Part of a small language model's weights: 8.9M parameters, a variant of Muon for these matrices.
MLP neurons of a small language model. Each row is named by its layer, matrix (gate and up: input weights) and neuron, and shows model dimensions 80-175. Each number is 128 + 32 x the weight over its row's rms, rounded and kept within 0 to 255. A neuron's up and down rows have the sign that makes its largest values positive.
After each neuron's rows, "fires on" lists the tokens most often at its 100 highest values on Wikipedia text that the model never trained on; "fires in" lists the words (lower case) most often at its 100 highest values on Wikipedia text that the model never trained on. A number after a token or word is its count.

L3.gate100 [ 84  93 156 187 107 151  91 129 119 124 117 151 161 120 138 160 168  96 131 103 126 129 114 115  82 121 158 147 118 160 117  35  76 138 174 141  86 147 214 137 125 105 111 120 182 132  95 201 192 138 128 101 110 141 166 125  53 114 111 182 135 115  86 130 113 129 167  86 109 143 129 187 137  86 129 111 112 125 128 102 131  85  80 132 111 153  85 146 175 144 114 161 192 169 108 103]
L3.up100 [ 38 153 118 174 219 177 137 103  99 192 164 145 127 132 142 126 127 104  57 109  84 113  89  98  80  75 128  93 117 130 165 139 112  90 152 150  72 159 165 174 118 118  74 125 150 113  96 179 142 124 142 117 128 100 151 108 136 122 141 148  65 126 153 147 171 135 117  85 112 156  95 178 141 132 132 167 143 107 209 192 121 145 120 126 121 168  99  86 119 134 135 117 134 120  99 105]
fires on: "'s" 44, " were" 9, " was" 6, " is" 5, " are" 5, " Slov" 4
fires in: "s" 55, "were" 9, "was" 6, "are" 5, "is" 4

L9.gate151 [206 135 111 137 150 146 146 109 100 100 161  97 144 124  94 150  99 146 170 116 132 172 161 138  79 196 125  96 159 113  89 175 100 162 138 190 170 106 176 125 132 177 168 140 122 114 154 143 150  86 163  64 148 155 185 121 124 123 133 158 126 122 156  89  97 131 128  72  79 122 225  39 122 115 136 104  99 155 135 214  72  88 147 121 158 116 109 203 165 159 147 155 124  93 137 170]
L9.up151 [117  87 106 118 132 134 149 148 135 119 140  68 167 162 198  89 161 112 159 172  85 137 158 127  55 172  95 126  93  91 135 123 124 138 101  85 105 149  96  90 134 100 139 165 186  98  97 129 178 155 120 106 139 118 178  87 115 169 167 155 152  86 131 127 158 128 188  61 115 112  67  73 108  80 132  85 167 139 145 113 140 109 128 106  88 199 103 126 114 125 133 133 100 120  99 144]
fires on: " of" 48, " to" 12, " among" 9, " with" 6, " up" 4, " on" 4
fires in: "of" 48, "to" 12, "among" 9, "with" 6, "up" 4, "on" 4

L2.gate404 [115  67 107  77 133 180 129 146 133  88 120 141 169 152 109 143 158 112  98 123  89 136 101 185  93 200 171  99 142 121 142 137 200  96 118 111 112 143 138 114  75 140 149  80  37 147 144 180 134  77 110 113 146  92 147 167 140 163 120 152 158  46  98  80 124 114 123  93  60 125 154  94 182 121 107  66 100 131 145 101 125 144 118 119 148 145 139 115  99 131 195 143 106 118 129 134]
L2.up404 [ 88 166 112 142 155 116 100  74 166 103 116 157 125 108 193  75 116 176 110 140 103 130 155 153 116 123 114 145 167 165 160 113  79 124 138 138 140 185 113 151 108 102 167 108  97 103 162 116 121 137 154 153 120 114 109 139 116 135 180 129 130 130 153 152  85  97 150 103  97  99 143  98 227 114 144  69 116 141 159 114 127 120 145 134 125 123 156 165 122 118 134 144 160 140  95  95]
fires on: " that" 20, " within" 14, " what" 11, " how" 11
fires in: "that" 20, "within" 14, "what" 12, "how" 11, "than" 6, "whom" 4

L10.gate84 [107 109  99 109 111 134 108 166 143  97 141 105 144 205 122 167 152  91 100 161 121 110 132  95 178 164 131  75 108 119 116 162 135  99 103 141 107 118 111 127  98 115  92  97 148  91  36 159 101 104 109 197 161 113 108 143 167 121 136 202 161 141  34 155 138 151 148 143  97 136 104 154 119 163 164 103  93 119 103 148 135  99 153  77 124 156 109  82  85 156 167 162 134  74 159 117]
L10.up84 [ 87 118 129 114 145 111  96 130 178  91  60 127 102 163 157 136 109 109 168 109 172 141 142 112 180 135 152  98 120 146  71 109 123  99 139 138  96 187 186 170 121  75 114 173 140  24  92 105  82  76  91 113  90 148 176 121 150 132 136 117 167 139  96 105 120  77 108 136 132 144 125 129 160 163 164  95 138 131 136 161 127  84 161  90 128 102 134 163 119  99  75  85 175 126 115 129]
fires on: " is" 85, " are" 11
fires in: "is" 84, "are" 11

L10.gate87 [116 116 119 160  87 126 138 190 161 190 208 119 220 217 146 150 121  98 165 107 186 141 139  95 201 120  71  55 195 159  89 112 131 118 140 131  75 111  54  96 135 139 120 119 131 142 122 132 128 115 147 117 159 151 159 158 177 135 156 154  94 145 129 122 160 123 125  76 117 164 138 135 110 125 109 130 111 138 158 134  95  93 106  95  83 172 115 117 160  79 166  98 114  83  80 123]
L10.up87 [146 129 169  85 118 170 142  71 112 154 132 116 108 184 119 199 177  96  98  82 129 142 113 132 118 132 177 118  87 163  92 125  84  90  75  98  81 134 176 133 137 150 114 126 110 121 146 119 155 185 136 172 124 141 152 124 163 132 102 136  99 140 169 172 138 172 158 162 130 113 136 130 132 115 121 110 170 174 135 128 162  54 182 111  62 158 154 140  76  81 144 103 192 154  51 126]
fires on: " is" 29, " are" 27, " were" 16, " was" 4, " be" 4
fires in: "is" 28, "are" 27, "were" 16, "was" 4, "be" 4

L9.gate51 [139 128 106  57 167  93  34  75 173 175 145 167 116 139  68 133  84  62 115 169 152 126 103 159 185 153  84 111 135 114 150 144 127 169 152  55 120  97 157 187 156 139 147 113  75 125 127 181  92  65 131 118  88 146 162 148 117 133 166  84 143  96 144 151 161 128 116 190 177 158 110  88 106 103  85 154 105 105  78  97 107 166 144  83 114 128  98 126 130 182 149 145 143  68 153 143]
L9.up51 [138 132 131 114 132 146 161 154 112 213 140 167 130 178 150  84 147 149 113 147  86 128 126  87 114 125 109 186 147 161 181 195 136 154 126  99 118 104 120  85  84 128 129 166 143 165 159 186 127  61 122  73  91 135 158 149 193 164 141  52 147 104 105 137 150 166 117  87 127 129 155 104 114 109 138 107 160 171 118  94  62 167 173  79 104 108 122 116  55 150 105 155 121 106 131 123]
fires on: " the" 71
fires in: "the" 71

L4.gate424 [153 157  84 134 139 137 207  75 150 132 149 146 112 107 107 171 109 126 148 109 105 101 153 187 152 144  98 145  90 169  75 152  70 106 170 158  93 117 135 179 131  47 111 105 155  92  98  97  37 170 117 127 190  62 130 149 130 166 154 133 141 158 144 160 153 132 111  98 113 108 184  93  92 110 146 119 140  88 140 144  98 115 115 115  87 127 117 139  95  86 137 149 102  99 189 142]
L4.up424 [133 148 123 172 145 170 142 102 173 127 137 162 169  94 140 133 106 181 142  75 120  82  87 156 148 135 152 162 190 124 134 114 174 154 123 119 160 151  93 138 118 160 107 178 152 179 152 143  87 144 132 148  67 150 112 111 114 117  91 126  92  49 123  98  26 143 172 108  83  96  94 117 157  88 113 118 121  45 144 111 137 102 122 108 111 154 114 113 116  53 114 137 178 101  73 130]
fires on: " became" 24, " be" 16, " now" 11, " become" 7
fires in: "became" 24, "now" 11, "be" 11, "become" 7

L3.gate55 [165  70 119 164  88 131 126 156 130  96 133  94 122 120 111 146 118  77 145 101  80 100 197  35 104 102 135 139 170 151 157 109 194 134 160  69 162 102 134 130 124  99 171 136 159 189  94 167  90 122 147 128 141 164  95 105  80  80 137 133 142 150 117 101 142 149 124 120  90 137 118  88 170 101 132 112 132 128 144  88 111 103  45 209 121 120  65 161  95 107 138 154  99 142 105 184]
L3.up55 [143  75 104 171 100  72 164 121 111 149 167  70 177 152 155 176 113 107 126  91  94  45 140 144  92 158 134 158  65  67  86 135 141  75 158  94 108 135 173 110 117  70 172 115 155 134 142 160 126 158 170 113 179 130 110 134 129 155 107  84 137 126 115 112 129 140 100  69 107 163 156 138  96 106 168 111  83  99 184 159  97  77 114 106 154 196  72  67 155  88 150 134 103 151 128  99]
fires on: " is" 50, " was" 24, " a" 9, " an" 8
fires in: "is" 50, "was" 23, "a" 9, "an" 8

L2.gate401 [108 155  79 145 155  65 137 117 103  95 156 181 117  83  78 137 134 104 139  80 111 145 208 134  67 165 160 178 143 100 120 163 141  75  98 124 160 114  83 120 145 103 144 103 123 108 109 137 142 121 173 122 152 155 110 127 192 157 104 131 115 142 105  92 134 177 111 119  79  90 168  93 119 118  92  93 109 133  91 135 102 133  89  91 112 124 133  73 199  96 155 100 122 159 154 142]
L2.up401 [ 68 228  81 175 127 153 112  92 157 109  96 112 155 103 112 143 173 101 146 125 129 140 124 118 119 113 116 141 142 121 187 120 138 183  88 154  80  61  39 131 143 162 182 142 139 139 130 112 140 173 111 116 116 113 116 119 117 129 135 152  87  91 168 199 155 167  86 134 147  93 153 165  93 155  97 119 133 127 164 168 135 126 195  98 165 148 146  99 133 125  51 154 119 149 126 123]
fires on: " of" 30, "3:" 10, " with" 7, " for" 7, " on" 6, "ios" 4
fires in: "of" 30, "with" 7, "for" 7, "on" 6

L10.gate73 [101 135 110 132 179 138 145 153 172 123 137 142 120  75 102  60  91 129 174 159 138 166 119 106 153 193 121 151 101 152  72 136  68 220 114 117 100 138 182 112 111 101 122 112 116  50 190 110 125  90 107 128 144 200 136 119 166 145 104 160 114 194 170 131 100  98 113 100 125  97 142  89 149 154 131 130  87 143 206 127 171 101 105 107 131 166  98 114 150 115  74 198 113 125 139 120]
L10.up73 [105 128 149 107 145 104 175 160 114 181 109 115 162 120 143 129 184  92 107 106 120 118 111 111 181 152 106 146  98 145 163  89  58 154 120 112 109  96 184  92 132 110 102 115 113  60  85 101 127 147 160 134 132 187 131 100 158 104 196 125 151 128 187 135  82 153 139 115 154  75  86 116 116 124 159 120 178 107 112 153 150  50 118  89 120 166  99  92 127  76  93 137  83 144  81  99]
fires on: " is" 24, " was" 15, " were" 8, " match" 5, " letter" 4
fires in: "is" 24, "was" 15, "were" 8, "match" 5

L3.gate477 [111 172  70 158 132 156 143 147 140 118 112  83 170 174 142 162 130 178 216  81 142  97 106 169 175 126  92 129  87 122 176 138  97 125 125  86 208  79 171 149 136 136  98 115 114 136 111 151 147  59 105 117  49 165  43 108 126  92 160  96 168 126 124 166 151 121 110 161 138  82 106 118 110 122 121 161 136 111  97 127 126 169 131 131 139 154 178 131  95 144 155 108 101  94 217 128]
L3.up477 [142 141 151 158 151 131 172 123 139 168 133 146 133 166  93 143 144 170 121 120 136 139 102 147 173 143  66 180 109 140 135 140 129 161 155 127 129 157 118 138 111 100 102 107 139  90 140 129 111 126 147  87 161 167 114  92  99 124 171 128 150 136 122 152 173 170  88 229 118 141 126 184 187 152 102 152  86  50 157  65 159 125 171 150 101 174 191 147  79 173  85 169 163  95 178 155]
fires on: " work" 26, " football" 10, " worked" 10, " working" 8, " education" 7
fires in: "work" 17, "worked" 10, "football" 9, "education" 8, "working" 8, "worker" 6

L3.gate218 [117 103 127 152 116 109 125 141  36 111 129  77  76 100 158 151 128 133 112  41 127 100 161  95 119 161 177 110 112 118 132 189 114  63  80  81 119  90 118 150 117 112 156 153 155 202 113 125  71 118  85  94 106 116  66 202 130 125 118 143  88 132 158 198 110 169 128 123 146 153 114 108 104 187 129 120  68 110 163 109 153  88 102 127  72 163  98 168 116  88 152 128 100 144 130  81]
L3.up218 [ 92 146  84 143 122 141 177 133 108 117 141  71  71 128 110 167 149 184 111  75  95 100 138 126 117 142 181 129 125 145 138  96 134 189  68 164 153 132 138  79 116 161 126 124 183 171 111 156 137 174 122 136 114 163 116 152 147 152 180 154  93 168 109 110 143 123 128  54 130 127 214  96 144  86 150 104 152 108 132 128 186 137  70 103  72 137 110 123  79 108 109 187 130  90 132 103]
fires on: " be" 35, " him" 14, " become" 10, " became" 7
fires in: "be" 35, "him" 14, "become" 10, "became" 7

L4.gate142 [130 113 100 175 140 163  87 132 131  76 168 150 141 196 114 120 187 136  66 139  64 133 123 141 168 169 176 176 132 125 149 201 104 114 131 114 193 118 171  61 123  93  98  85 147 111 151 197 105 132 170 135 156 156 160 169  79  93 146 128 140 158 128 131 109 129 111 105  51 101 183 118 135  81 127 123 119 131 127 139 107 115 151 145 108 106 125 191 102 108 120 155 112 127 146 118]
L4.up142 [144 136 154 143 131 136 109 190 170 137 128 117 104 128 149 125 206 131 164 157  89 152 177  76 155  56 145 144 144 111  88 120 115 171 163  87 124 177 141 124  71  56 149 170  95 134  73 124 129 183 118 100  94 135 179 169 150 101 106 123 105 128 118  91 107  59 179 127 149 140 103 143 122 110 114 105 177 144  84 114 143 156 100 102 162 113 113 141 118 115  97  84 139 174 179 129]
fires on: " of" 78, " at" 6
fires in: "of" 78, "at" 6

L2.gate433 [ 91 138 126 113  83 143 114 119 126 134 131 123  79 166 137 119 178 154 119 126 165  76  94 137 154 159 161 175 135 141  66  99 133 108 102  71 109  99 160 146 139 134  89 133 146 151 103 104 172 113 107 165 131 166 138 177 170  56 166  86 117 139 112 186  88 147  97 173  12  93 139 153 162  97  66 123 158  96 174  82 129 166  68 122 183 119  55 184 108 174 138  88 160 167  65  66]
L2.up433 [ 72 126 188  97  92 145 136 150 148 193 179 122 117 211 120 167 155 178 174 142 179  90  77 160 120 176 142 129 136 116 117 124 164 115 103 179 101  74 172 130 148 167  86 108 116  58 124 118 179 147 108 113 170 141 161 149 141 106 157 129 138 225 109 182  81 136 120 151 123 145 159 182 159 141  77 149 151 112 176 146 128 156 108 138 202  92 128 111 138 138  63 109 156 187 128 101]
fires on: " have" 37, " include" 9, " include:" 4, " revealed" 4
fires in: "have" 37, "include" 13, "revealed" 4

L6.gate449 [148 103  92  92 123 102 194 111  57 115 131 151 172 107 132 137 111 136 107 136 148 130 133 123 189 160 117 156 127 129  69 127 116  99 127 135 129 104 129 123 109 106 121 140 112 118  79 126 153 125 114 108 145  97 157 121 132 102 109 184 104 137 156 160  92 177 111  68 111 119 137 151 169 111 171 147 139  82  34 129 161 102 116  94  99 125 145 149 153 119 108  84 154 158 162  48]
L6.up449 [108 121  97  80 131 147 116 146 111 126 134 115 102 147 194  55 160 143 122 141 148 144 125  96 145 164 137 178 138 144 205 130 181 127 150 128 112 167 100 153  85 140  90 139 121 149 152 105 181 111 123 174 122 166 147 126 163 103 104 165  99  98 115 102 134  85 160  95 135 128  83  98 179 163  53  55 105 140 107 152  94 110  78 181 161 132 108 164  83 169 137  94 159 109 124 127]
fires on: " before" 20, " until" 9, " after" 8, " to" 7, " year" 6, " of" 6
fires in: "before" 21, "after" 14, "until" 11, "since" 10, "to" 7

L9.gate104 [ 78 128 140 123 164 163 101 127  76 130 124 176 123 222 114 112 105 140 152  86 166 115 112 166 124 119  92 224 102 132 147 132 108 120 114  94 108 113 121 114 119 119 132  94 145 136  79 127 172 136 126 128 111 150 161 129 163 117 100 140 151  88 106 129 162 126  92 183 120 177 132  91  83 123 130 138 143  60 124 217 143  95 114 156 110 116 158 144 116 158 165 199 166 111 150 113]
L9.up104 [157  76 102 169 154 146 117 112 117 106 110  95 106 182 154  52 166 130  84 167 120 134 148  74 146 144 122 108  33 204 174 168 173 125 178 125 171 170 139 118 165 159 150 135 181 128 123 152 165 131 100 146  87 143 189 119 143  96 100 162  84 126 118 170 103 147 113  92 116 153 161 142 137 110  95 148 120 111 176  84  73 208  97  90  95 121 126 145 142 146  52 165 149 114 200 172]
fires on: " the" 67, " The" 11, " his" 4
fires in: "the" 78, "his" 4

L4.gate127 [135 164  99 195 143  77 132 185 136 120 115 124 150 109  96 162  95 130 159 131 105  78 160 108  58 113 144 200 170  98  99  99 108 138 167 123 124 126 159 141 107  97 170 119 123 176 125 120 136 133 172 154 133 159  89 116  92 107  63 152  65 133 106 144 184  88 150 119  96  91 149  93  94  81 110 165  85 140 104 130 130 125  73 151 161 171  97 138  97 111 126 146  49 174  69 150]
L4.up127 [179 104 123  59  91 103 155 115 131 144 113 169 137 149 153 145 175 127 124 159 107 133  90 121  90 154 115  84 124 136  89 150 174 120 139 114 176 177  42 146  82 123 105 134 102 200 109  73  92 160 100 136 117 150 139 137 148 111  80 137 153 175 117 113 160 201 170 171 106 184 116 103 108 133 131 113 122 168 112 163 170 111  59 133 121 149  64 129 146  79 189 108  75 121 133 161]
fires on: " is" 44, " was" 26, " by" 4
fires in: "is" 44, "was" 25, "by" 4

L9.gate139 [141  71 143 113 154 110 118 153 153 174  63 169  83 144 142  91 149 172 102 125 170 144 131 149 142 106 131 124 165 120 153 114  66  94 143 108 136 148 105 159 171 123 139 167 175 166 171 106 100 119 165 158 177 112  58 111 114  93 171  90 121  94 175 103 100  76 157 187 152 106 161 133 145 140 161  86  82 128 128 119 109 164 150 105 132 126 181  78  57  86 127 106 191 105 163 148]
L9.up139 [186 108 102 113 127  89 111 114  98 114  66  45  32 135 139  85 155 120 144 151 109 132 193 126  97 100 108 157 121 141 153 168 126 149 130 112 192 108 158  81 171  49  88 149 186 158 131 143 142 105  53 156 131 116 157 121 155 155 159 102 131 178 166 121 156  96  81 174 114  73 178 136 170 118 130 152 127 140 163 151 107 105 133  87 131 164  97 127 173 193  86  98 121  82 139 148]
fires on: " a" 59, " the" 23
fires in: "a" 54, "the" 21

L2.gate114 [ 52 150 123 131 129 125  92 105 114  53 169 107 148 139 136 103 141  58  94  90 130 145 155 121 109 117 137 110  93  52 143 126  71 152 134 125 158  91 137 167  95 157 134 152 157 174  75 160 118 169 136 159 110 106 141 109 213 100 141  79  59  92  67 108 174 139 183 131 106 174 105 150 106 145  78 103 151  44 144 110  93 160 118 128 100 133 152 113  75 178 140 161 118 138 124 115]
L2.up114 [ 95 117 140 127 109 165  83  80 134  23 140 104 119 143 146 105 166 118 100  59 121 177 139 137 106 150 158 112 103  79 135 152  91 110 119 160 138 130 112 130 138 117 161 128 164 164  79 135 152 127 146 125 129  78 156  73 193 176 148  89  83 102  74  97 151 127 155 102 123 159 130 135 105 112 107  94 160  91  86 118 109 157 125 143  80 136 211 136  96 145 109 141  57 126 159  89]
fires on: " will" 29, " would" 16, " may" 8, " must" 8, " does" 7
fires in: "will" 27, "would" 16, "does" 7, "may" 6, "must" 6, "could" 5

L4.gate143 [161 156 208  98 125 118 141  98 106 160 133 159 110  79 134  84 165  82 149 129  73  99 121 181 129 163  76 119 131 134 131 173 154 138  88 137 127 116 156 141 142 121 157 155 123 139 135 159 123 148 131 161 129 155 126 164 104  87 127 180 120 166 174 165 157 155 140 181 105 159 147 152 112  82 108 133 156 140 135 113 157 142 131  94 122 178  97 134 142 103 173 157  76 172  95 150]
L4.up143 [165 113  71 137 128 133 153 145  81 128 101 118 171 113 124 113 150 131 121  98 186 129  82 155 111 113 148 155 123 145  72  97 163 121 102 142  80 134 132  98 116 114 131  77 141 195 124 171 164 121 211 155 118 152  58 133 105 121 142 189 140 133 143 134 150 153 139 108 153 146 163 119 137  78  88 155 161 174 121 236 148 112 130 100 158 139 140 217 127 132 158  80 134 138 139 134]
fires on: " was" 71, " is" 13, "ud" 4
fires in: "was" 71, "is" 12

L6.gate102 [ 99 100 116 121  81 153 116 131 135 116 133 122 124  57 125 124 116 155 120 131  43 133 107 145 171 195 118 176  84 148 159 180 151 140 119 184 127 121 136  67  78 143  65 152  98 117  57 164 143 127  85 132 101  93 169  75 167 131  76 169 112 116 123  83 108 133 137 192  25 112 122 161 124 127  85 103 153 155  77  79 110 126 165  85 146 141 129 158 181 142 117 165  86 120 107 131]
L6.up102 [ 85 127 142 155  71 101 146  65 143 158 151  94 171 149  99 142 107 113 111 140 121  77  76 131 152 141 121 217 137 178 189 117 174 118  94 154 127 134 120 122  87 149  95  78  86 107 137 159 110 124  75  79  96  79 166 164 125 143 162 128 128 108 120 113 109 162  91 141 122  75 161 119  96 108 132 108 155  50 175 100 130 192 119 119 125 118 146 103 135 119  87 175 106  99  95  68]
fires on: " that" 55, " which" 25, " what" 6, " population" 5
fires in: "that" 55, "which" 25, "what" 6, "population" 5

L3.gate233 [ 95 153 124 137 141  99 142 155 121 103 123 134  69 115  93 105 157 154 128 127 163 106 132 128 179 117 152 144 155  83 255 152 129 119 136 122 129 148 158 179 134 146 131 105 105 106 108 116 140 121 112  83  66 134 178 113 151  98  97 148 149 118 149  81  71 130 105 214 110 123 114 143  74  76 127 108 122 100 136  97 116 167 137 159 123 125 145 180 165 152 109  82 141  57 124 146]
L3.up233 [147  76 129 143 131  94 115 164 133 138 145 181 130 206 110 126 122 149 137 122  43 185 134 152 152 134 160 141  98 133  71 159 133  93 176 124  79 124 157 141 128 176  87 182 143 152 171 122 144 110  53  79 186 144 116 149 109 168 117  87 118  76 177 172 204 122  65 179  98 111 172 132 139 111  92 170 148 121 151 194 116 145  88 125 118 117 139 138 100 108 124 125  74  89 100 178]
fires on: " I" 30, " the" 19, " Sim" 8, " II" 8, " The" 4, " War" 4
fires in: "i" 21, "the" 18, "ii" 8, "simulator" 5, "code" 4

L2.gate377 [ 98  65 100 204 185 172  91  85 174  97 139 130 170 173  68 106 130 106 124 134 101 137 139 199 148 171  73 163 151 145 119 119  90 109 138 186 158 101 167 178  70  89 138 120 149  96  95 162 151  92 174  92 115  85 137  88 110 128 187 147 133 156 144  73 122 187  93  90 129  97 106 132 146 131 176 145 112 107 162 147 120 158  96 110 125 158 168 132 154 104 121 149 115 114  98 134]
L2.up377 [ 56  97  98 149 107 167 110 154 140  87 125  88  96 190 158 191 170 137  94 122 150 155 137 148 121 153  98  93 104  64 116 117 117 161 139 158  96  92 110 166 137 120 158 166 133 122 112 175 135 188 147  56 108 103 138  91 128  80 128  97  87 143 155  96 112 169 126 151 132 176 162 182 124 162 137  78  99 118 191 141  95 152 126 136  94 102 129 107  72 191 214 145  78 115 171 100]
fires on: " did" 31, " can" 22, " may" 19, " could" 8, " does" 7, " doesn't" 6
fires in: "did" 31, "can" 21, "may" 16, "t" 9, "could" 8, "does" 7

L4.gate478 [164 140 140 101 131 134 135 138  93 141 179  83  90  81 143  92 100 143 197  85 170 149 121 171 117 185 101 184 141 156  94 128  96  78 157 111 101 150 152 140 116 122 111 190 129 178 111 115 146 193 128 127 136 116 163  83 124 120  95 110 137 151 125 168 150 133  72 149 117  58  67 109 159 131 136 152 129 119  73  72 175  36 108 179 119 134  82  82  97 123 150 136 106 121 112  99]
L4.up478 [149 135 172 131 140 146 193 129 128 138  82 144 137 173 139 109 164  95 146 163 118 121 134  80  63 116 127 120  75 121  88 160 116  94 103 146 131  97 128 116  57 121 138 146 103  88 140 154 124 131 185 108 106 123 132 122 128  63 176 100 175  94 170 160 141 140  87 102 154 140  95 132 135 121 153 173 108 135 195 172 133 140 155 103 180 142 149 117 111 114 161 158 131 167 116 154]
fires on: " which" 30, " they" 28, " between" 9, " with" 7, " by" 5, "ores" 4
fires in: "which" 30, "they" 28, "between" 9, "with" 7, "by" 5, "explores" 4

L2.gate188 [103 136 146 113 152 118 174  95 147  91 135 110  76 131  68  83  97 171 137 148 143 163 147 122  70 210 144 145 109 132 146  87 145 119 119 128 139 159 169 140 110 152 182 110 114 130 131 136 116 179 128  90 110 145 112 111 145 133  92 141 167 137 132 140 110 160 121 149 196 133 119  64 198 139 128 158 151 121 108 135 116 139 146 101 121  83 152  66  74 161 119 175 126 115 155 136]
L2.up188 [181  98 167 101  86 152 128  77 119 133 112 122 133  55  55 169  92 176 132 182 156 122 124 143 119 148  87 107 127 155 154 121  97 119 126 142 144 128 115 151 132  96 164 146 180 106  71 178 104 135 131 129  90  83 114 120 136 136 102 122 109 145 150 162  62 140 120 110 213 138 143  92 108  62 179 145 145 160 141 182 165 141 145 135 136  82 135 108  98 166 151 109 123 117 157 204]
fires on: " between" 41, " both" 32, " either" 8, " Both" 4, " The" 4
fires in: "between" 44, "both" 37, "either" 8, "the" 4

L4.gate258 [ 99 140 141  94  83 107 160 137  20  82 118 175  95  78 158 131 108 158 136 141  68 124 118 135  98 123 113 124  92 131 110  97  99 115 190 134 167 153 145 132 119 178 102 140  39 137  87  88 184 135  81 134 127 132 157 157 141 131 116 105 100  96 139 170 149  86 141 139 102 145  86 139 132  73 224  97 128 124  49 106 120 161 132  89 129 121 160 159 140 127 144  73 110 158 114 148]
L4.up258 [119 131 105 155 158 162 124 161 146 105  88 109 121  59 161 106 127 200 163 141  89 183  69 135  97 175 183 139 145 158  99 147 176  87 122 139  96 103 131 181  76 141 124 101 144 119 149 104 234 118 116 118 193  81 127  93 130  96 160 158 167 109 163 151 129  68 106  80 129 103 156 127 171  82  98 157  95  55 141 110 166 158 107 137 110 125  96 143 115 121  97 159 126  66  76  97]
fires on: " after" 52, " during" 22, " before" 16, " of" 5
fires in: "after" 47, "during" 22, "before" 17, "of" 5

L2.gate192 [152  95 105 112 138 106  78 112 122 132 175 114  88 109 128 113 134 138  78  47 108  97  64 156  97 135 112 102 152 138 153 248  89  82 139 122 111 123  83 152 184 153 107 136 149 153 114 127 170 179 114 142 121 131 154 123 184 191  66 140 195 101  80 123 125 139  54  48 107 149 116 136 158 148 109  84 101 115 170 155 159 102  86 142 118  98 155 167 172 120 100 111 124 116 131 110]
L2.up192 [132  94  97  75  66 110  93 163 175 174 139 126 173 173 134 108 118 160  95 141 125 128 109 107  93 125 104 197 186  75 140 121  82 147 111 143 196 134 153 122 156 179 135 113 142 144 108 131 116 107 148 190  63 171 117 152 136 119 196  92  97 145 148 135 143 169  97 130 104 105 158 167 132  95 137 122 139  91 128  73 160 193 111 143 164 100 154  91 183 153 110 119 179 119 104 136]
fires on: " have" 76, " include" 9, " these" 7, " includes" 4
fires in: "have" 76, "include" 9, "these" 7, "includes" 4

L2.gate234 [ 83 156 106 184 134  92 154  97 115  92  89 117 152 135 119 181 114 102 141 157 145  88 125 155 154 143 145 164 166 106 101 133 146 128 143  77 116 142  96 104 159 169 106 193  59 157 243 171 140 129 126 122 129 106 149  98 158  23 145 102 101 152 120 128 105 142 137 156  92  99 171  74  75 157 200  93 139 137 177 100 131 131 139  87  90  83 118  95 115 139 115 117 140 124 141 100]
L2.up234 [146 160 121 198 109 109 144 111 126  64 134 122  84 140  97 119 141 171  92 190 143 153 125 134 141 122 123 156 168  84  95 131  80 128 190  94 133 172 122 120 154 170 131 175  92 188 204 143 105 146 100 105 140 130 161  54 161  76 127 137 102 150 134  94 101 159 114 166  83  90 193  90  54 116 133  74 149 114 168 138 127 154 117 155 126 130 154 128  87 146 145 107  99 209 127  81]
fires on: " She" 26, " He" 21, " I" 19, " \"I" 13, "He" 9, " Com" 5
fires in: "he" 33, "she" 21, "i" 15

L2.gate507 [ 96 124 192 128 130 144 146 123 132 122 148 129 135 130 130  98 152 129  66 163 124 146 141 146 100 131 108  98 103 107  67 126  98 118 134 142 130 138 170 137  79 116 212 102  76 105 128  91  54 103 152 118 107 118 166 142 147 197 139 175 170 158 108 153 116 125 124 144 186 136 158  82 116 106 140 135  92 133  90 183  81 109  91 123 134 122 150  96 112 157 173 132 134 141 148 170]
L2.up507 [ 74  97 152 106 108 146 118 139 113 102 134 114 117 121 110 119  62 113 108 198 137 119 141 226  88 178 110 116 205 134  91 108 163  79 119 102 116 111  90 133  90 164 156  98  71 114 151 131 130  94 128 124 122  66 118 125 101 140 162 150 122 115 180 202  83 135 147 162 136 152 130 108 125  49 115 185 149 141  89 105 104 116  76  79 160 118 142  79 159 124 174 136 114 206 106 119]
fires on: " between" 55, " against" 16, " with" 8, " both" 6
fires in: "between" 59, "against" 16, "with" 8, "both" 7